From a checkpoint of a small transformer trained on Wikipedia.
Size: width 320, MLP 1280 SwiGLU, 24.2M parameters.
MLP neurons of a small language model. Each row is named by its layer, matrix (gate and up: input weights; down: output weights) and neuron, and shows model dimensions 192-319. Each number is 128 + 32 x the weight over its row's rms, rounded and kept within 0 to 255. Numbers have three digits each. A neuron's up and down rows have the sign that makes its largest values positive.
After each neuron's rows, "fires on" lists the tokens most often at its 100 highest values on Wikipedia text that the model never trained on; "fires before" lists the tokens most often just after its 100 highest values on Wikipedia text that the model never trained on. A number after a token or word is its count.

L8.gate993:136040100116147120134163155162082134114122119146147068110127170097174103150133119127125153108132115154129145090102023157109115184107141129168122048154119158119068151088151116104107146164085084073092117128153128119095149123101147161175131211151105120160120120165149176137134104114108162174098155147119086128128206101107118136193117123178093175131127086162124090091099077109125089147161
L8.up993:152113151089073150144115155153154159158116112175159149168178196123140144153138095099077135096119107138127100174183105143092096074105151202077187197183129137097144145156135135049174133111072136137130103110137152118139207110120139095111105082091109102131058126089080091139116186125111123182115157123138143111100156073085144115077123118158086163146072192164143153112152173120160133119112
L8.down993:102128110129132127109147126179104138151109135121114095141148180097142135129085094125183081116133053193129152128188094145128133158103173076144138130137134071143139136121090188154114165131163097109147150132105159159116138167147098146157164072171165149114118165124209096112117098204151164150088149113107103114146080149118130151080120162189117134224091175128055101090131178101118167078138
fires on: ")" 31, " |" 23, " " 18, "2" 4
fires before: " |" 47, " " 21, "10" 4

L6.gate824:176143120154192163133100196146139151103121139139089094143157161116143133106162125123101093144141178064044151119130150147150126105114143150122158113092060148158165122119099127125068178114067126150169122180112152118085209108160183138135169116169132084121166107171085098151142075083127108114148120159140128037185098155079120163143119145185145118137132135132080056103092160180168099166075
L6.up824:076119130155125096090129126134148117066115119124102073143094176097087116079098154067191078078143096224117093131055152121166136134120065175159044127151145159093181109117159155194070104103106120135122079134125125137052148173106155147076178130118101089130123093204102127064168117109085120133130152107119100142112126156096168126196141106166106159071130167154082153148153147158126132136107
L6.down824:117096085161135130108103140138126075099161095130115130141130105130103107081120189112139118096116173148126091071116139126129075169122089157135161116154060132098099085117139153195134141139074155125128091137157101099156121164220144166086136133115155142110154166115092152057119103106140136098082094117135146117188105083156125093118153144160129139184108066141080191137125133175122174124135
fires on: "|" 39, " |\n" 16, " |" 9, " " 6, "6" 4, "," 4
fires before: " " 37, "|" 8, "," 7, "." 6, "|---|---|---|---" 6, " |" 4

L6.gate821:114155140137136135100189127150133102091104128122078146133132108079182128105104110071106130118106150131128151178125097113153130147152143169098078090072095130111102145158059141059144131104094130164147138139114125063118164153180124142108130116082132122126169159113151125145145100134109114123198093127108171211189064166148111133134100135116146164136141148090101110088108125128113071086176
L6.up821:208120102145173154134169126110126120152132081132113164130079184116184118160112106123128146160172060029100144154115126131170099091129110074102121132085137109189116132152075183138090111085101081120094107126159137105082162073127151132143155148109201119139139101056163086095113153190102104147081160159087139098184099166100130058084130121106192148068076130198116142147065086180132086186108
L6.down821:144135130125162146185077142159180146155134148148095149097144158144049164108117105132099154139157035090117166196148188105146145149136113110124095149086185132160146097130113138115071126176113146155124159113198149089151123164104163114089147085107173131184087081110115204141119191118155140159168140103078145091220140161200107117121148148144124122144071200103117141085106132181147114135110
fires on: " |" 47, " |\n" 22, " " 12, " (" 8, " episodes" 4
fires before: " " 35, "|" 22, " |\n" 10, " Episode" 6, "v" 5

L9.gate180:151068139065155111125079132121118110173132155065139095071115151070094078109165183137048147082166091178130121106074140108068109115100107159087150134139178137137068161135133144129163158087111173163117149132133163145065111146090151110143144122084133121182159095169181140117123104098157167128168105145142100126111144108113121149177172116129097195158080172117108098150109151135109151117175
L9.up180:160074159168183106106114159105115128074171133062132092111160167107128121155143204140109136126115087092126161058129165151139139150115120100202123132144157149148089131109143102077084126126172204110149138171131091207158118178152089095090109108139045148098104108075184099165128080082193180111142168132161098122121099171098192166117112125125135154174129049161207117163163156079136133115157
L9.down180:095109153114135130063130142166095122150139116063146093130138166080113180116172134088069044170052126129110115134125101106142152136106139090141094137137153128153094213121166107153133145137178146170119129186147188151077116107131140089132162122087112120130087137128129077077150134067102148095144121145107141140106104138110215111140165128106085090123144078139196091134094152159136071133114
fires on: "born" 29, " (" 18, "." 7, " In" 6, " " 5, " be" 4
fires before: " " 46, "19" 8, " the" 6, "18" 4

L5.gate898:145091128117074071090107067084167168145125109074161134160162119132177121140113125165101158135132119176098094137110109159156120154106148150119135099080120160130138168123181138076146171168099136084128132083114084147124127146116193094129123174147111118142146149072110155071146182107105159174175098145099163109107164155126092082088139190141112177053127159130118080153163153195109116123109
L5.up898:131119179132081145158112092140153132154171156087125108100119149123151179129074107143089158159164202130149109136119122174157126169120122099186141089131117081148080105173234153106071113096179179171155150125145117123112066118118187139163093135140148156088138098095165158181114090133135103178131096117109107092149069163162127180135078138156080165132079121116113138141127084140152150164115
L5.down898:117066093081155121115135114106117090187111145134134118170148057135115122238138123134113131151138132206095106151056116111134133154128137094120166162117119161136166155098157151127074086147150121111105124134124118166101145123122171085082099104131149089163182147114055138115204143113098111125187103082117126158139141160062079129147145097101128167142164147127054127091146135118160135132143
fires on: " |\n" 62, " |" 25, " Length" 4
fires before: "|" 51, " " 21, " |\n" 5, "|---|---|---|---|---|---|\n" 5

L8.gate831:113092100114122111189162091122079192155116128128148106172122140075133094137146140151117127139162114106121095125151108133152127112119104090144167099082128129078128112126176094133141156146149163064143070083098123146122089149072109115140095164127136127077150149082148136158117127097063120158142168157112119125140140101067094109180156120069122162093185087106125127157083110111156129105173
L8.up831:130082143143169122115103067125077080144202082089168155121099142116095140135197139128106136214121156099093136096103145098128139094088166098201170157098118110127123139160135164076117134120171124094133086169136099159144127122143113110154108158132100095111173164184122114150153134075087094157108177169157117139207123122101151125092186098125169137128181141089105085148085126073129113117130
L8.down831:138123134152159159025123088107158182174229098126176133085115091146150118120107123040104113124057120155174125093137165118081166130150149152099080119164151142120098209087071115154126160140094120193123093190083121144094129140175182133127152135125141084138131084112139128100127179096139173145173136150119182157132098126098135113141158149162134120106163078115157147106137141125127151149092
fires on: " in" 34, " from" 16, " since" 13, "In" 7, " of" 4, " In" 4
fires before: " " 71, " the" 12, " May" 4

L9.gate1111:184121162115154123161200108063139125079125124147113153176056068147118158152117162169154135142140108174080135177114121172110148109175114075090094050039127168130117146136165171104141173081073094158114133141136135085092104131136162153099066170115104093112114137106117161118155166139101093137150140157082097106139093125158069134110112098107136134142095175174119178095127111100143077065127
L9.up1111:138147096151134113130178121101106085131145100078143138127137101128255105133111123155190104138142102155144185058213138135142169101111128081093119112074132106195140069156128194108115089131115067135124139150132126135157087124105129103080145097196116137189155068086106141123162134123070111111087121112077119132173098139154106182129092135081123151117044106119110141179127098143137139122108
L9.down1111:110119154157153094091118093085149192051112124142104158164077131162091180168127150041105115135188110076149133124109157110124134143204105164082116126113127129154162092111123194145086100038120110144115086110183159110151158117160109130125133141130094080140128063136165150136117147118050102108141123168134148161083109147174119213184132124124139067156175125069112114128122163168158152155185
fires on: " |" 40, " Episode" 7, " Ell" 6, " Will" 4
fires before: " " 29, " |\n" 14, ":" 7, " Episode" 6

L6.gate1247:083127116110129115147118083126107140139123109173103146160100120113117110081059121126147120062110149139120166113149183145151093087103132128173045110171139145130146121137124125125127168133084124101105115116108140137117104148130137088085109090135090135129179188069173104160188200070113138092121144166116102085105129129179135108152095104157150138126133137135165101112105153143101110123039
L6.up1247:115160122127115084069127182136139135122085153164129182130122120118115111149091165168078174089093147120099158114107199165119135141130129115145135140170112086049141113079156089108153133164157140128139172116133091098139124140058076139118106116080154116108059177115118091175154093103142114196120129135175178099173135121127140121160118190116134112181151171119148084086147124048106112076154
L6.down1247:123139136108118193095120150127120132089142101138110131195163102119136118139130163136167121181142119084168098090094188132107153150083160113050158147152204072127135139100156143173176133174125094127107094068118132124122186147119135087131050168156131117167104088108119142126131159121162149191104123113157117176139123147087107079117164175136133073132162142133109069120111124164181155150162
fires on: " |" 29, ")" 27, "," 8, "P" 7
fires before: " |" 30, " " 23, " |\n" 8

L5.gate64:113115113133106076141116109134072124121090122148132114113128101150150141063114157185103104101134132085083149155121177140116136111103206153125110120127096209092135069099181081170111086115078119081118121138078178133149113173157170114109104124147156163127126140174101115130111111082130137174102084201154143121110074090154129142132186120172166102110131134166124152115136133102133101154104
L5.up64:160082164085116115122123138139190122149101111204119126125125140099103114179133134101132151170145135160173116097145135176151107109089041148149120130125118094148071143177130169115103099105170168171134102139165123120125137134147039133067075143149137134117146112159063087094151171116127192175047178134127121112034131110112115120158118126133097122056119173026142098112125136108132082073157
L5.down64:125105097099105115132126109144104157094082060106138116164154121114100159156122145123132173126121135141125077145103133174107148128116137125079153157109129163107121115207152123119075113119130129156116090152175144113143130185182112125174150164102153061152113187193108148134125160100121162077134068177066164118146108091141093144120101146146137147134168115098160100101082113134166087132095
fires on: ")" 30, "\"" 30, " |" 14, " |\n" 8, " ===\n\n" 4
fires before: " |" 52, " " 10, "|" 9, " (" 8, "-" 6

L2.gate883:089122126169108129202133113156120116106091140106135100129135086122155159144112151136114146118170083143121132183128158148180032176105080156106124118124078144179129161110117107147154124117081119120121164114112105102119080145103089113146132129109129136162087120150191122131160103169091124188151121139090159119139157202102130180129085158154130135206105184166111139119111099172087147119119
L2.up883:099147136114135151172167158170134121135116112063098133146136138155155160146142153113105123154163143123141110141169153153083058098164143161096134105103119099149122094138088162171115088143081121136091109135119119115109148108103121116114126108169146142173082101150148147133147124111120159131107176148094093198098027157115155168115142136154156196197116155125075128173144145138102195054169
L2.down883:105108138110149105158205116099134156068124101181110074181158122141089187079083106133161099143094095141085086151091154114143071169162141164151112112115168077157166099118098193101210126097112169149070130140059102177132112119073176118172135162194125160157124121148176072161098135131099132130144072170091069205074080127166173166107112154167147141165122183097100113123121083177158189145166
fires on: ":" 32, "″N" 17, " |" 8, "}" 7, " " 6, "ports" 5
fires before: " " 44, ":" 14, " (" 6, "00" 4

L10.gate55:089127171153134138117136095113103177086080138127134155127148107160141154081182135104163140163126126112106178220086127120154114162113157160127163130187072142146166142184094060165065133111110113116164119109111101155123116126136125116094159191195122120135096112117155115201169161106140079053145138111138161168132080080137143132170095108128116128151144169172139113141072084103105126095112
L10.up55:088111126121152105113157104111092141112148155144109124187116156138145109128127131096160130123109151081120140140097171130127130160167145118084103143123162117223203093108169145114104187055146087157148130108184144172220203150080076060158146065125080149116120117123134148109091103099142178095218124139066147164151130126167158135179091144167086105105128151138198126095050111085112176115094
L10.down55:116108072103096110176163143171186144116074123085130124128114159135122105129156134131089071093153127077123087130072098138154180111139155143042110124162116129093134127078069136061130102126144163113143149129172097119193134114138099080137102163178099122118119122118175140050175154152171133183164138051157139056156137126098078158119160155135112182089117156172174116148123184163130137091178
fires on: " " 49, "19" 15, "–" 13, "20" 5
fires before: "6" 19, "5" 17, "7" 9, "19" 7, "96" 6, "06" 4

L9.gate20:114150106166134163137133071157106139137143183163102114106162108137123151138154108106134113113149092121115126204157106129155060134083124141157102163118149162123101155181132079140117127126113151136074133094118129115138110101110121100128105130087052107139073110091116174155142165145141126104180116160128147149147162108096159158167082047095097125150106155174095116175184215109192181195160
L9.up20:088135127181133126144147083177108165108117127143130138080099159121117168132112130115143096099133154116088070142132122155161139136131136183166126172140151121111135090110230098146105188155147138110084135114135138108105147120098121052144124125113119178126146116123096167162142132122138115119187062102149103144138129181143123150162105092102147121124162146198052086173123159169125164128090
L9.down20:132130171172139146139068117133182175143156116083158122076108179112113114148147101125114115142180116190047073144102113146121104144177112109200137122116116103155140048120171106184108147155084084074103164110121130115079117102098134103091091120125153167166107154114099161180144072116183143179114138096173123155050125128095140207162115088147165130139116126153087137189144130143101135082078
fires on: " " 48, "19" 12, "–" 12, "20" 12, ":" 4
fires before: "4" 21, "03" 9, "3" 8, "14" 7, "53" 7, "13" 5

L6.gate971:094162103101108163119147070145131133147170127160116124121127140107129091101088150173119157178129211104092140099119081159107096161108070119139121106096110126172144118132148183127104097123193066122128085142146086098132100179113137168080103150141121063158145082154134135123164123117096169135163164134102069092140148122047183119090145150093125080114151090070094108145116101062179178098075
L6.up971:140109089075119197066114095126099070157134127062141101161147119129123108096123087148118130162125106056155133114169154166145063097145151160130123128079152102158089128093132134129166112147176130094046110112085092139163103117083103139108108086107164112115081142129107184067113132058124141125133144159112129141105131145126133111162135117121126132138095126148087170135145087125093115117161
L6.down971:073056158101115129177077152120149093164145097158125109130148105076123104144132124098128212122124071053170132084108097128125120158126115124098116186188100170090137131075130070126140170149068128180119122128122163166116081156151150139078157169139157145093083158156130130139101130120115136157145088080123135130050134100157104073124140140189137125072167111100135091108138156162112135135160
fires on: " on" 23, " in" 18, ":" 6, "born" 4, " May" 4, " –" 4
fires before: " " 55, " May" 7, " the" 5, " February" 5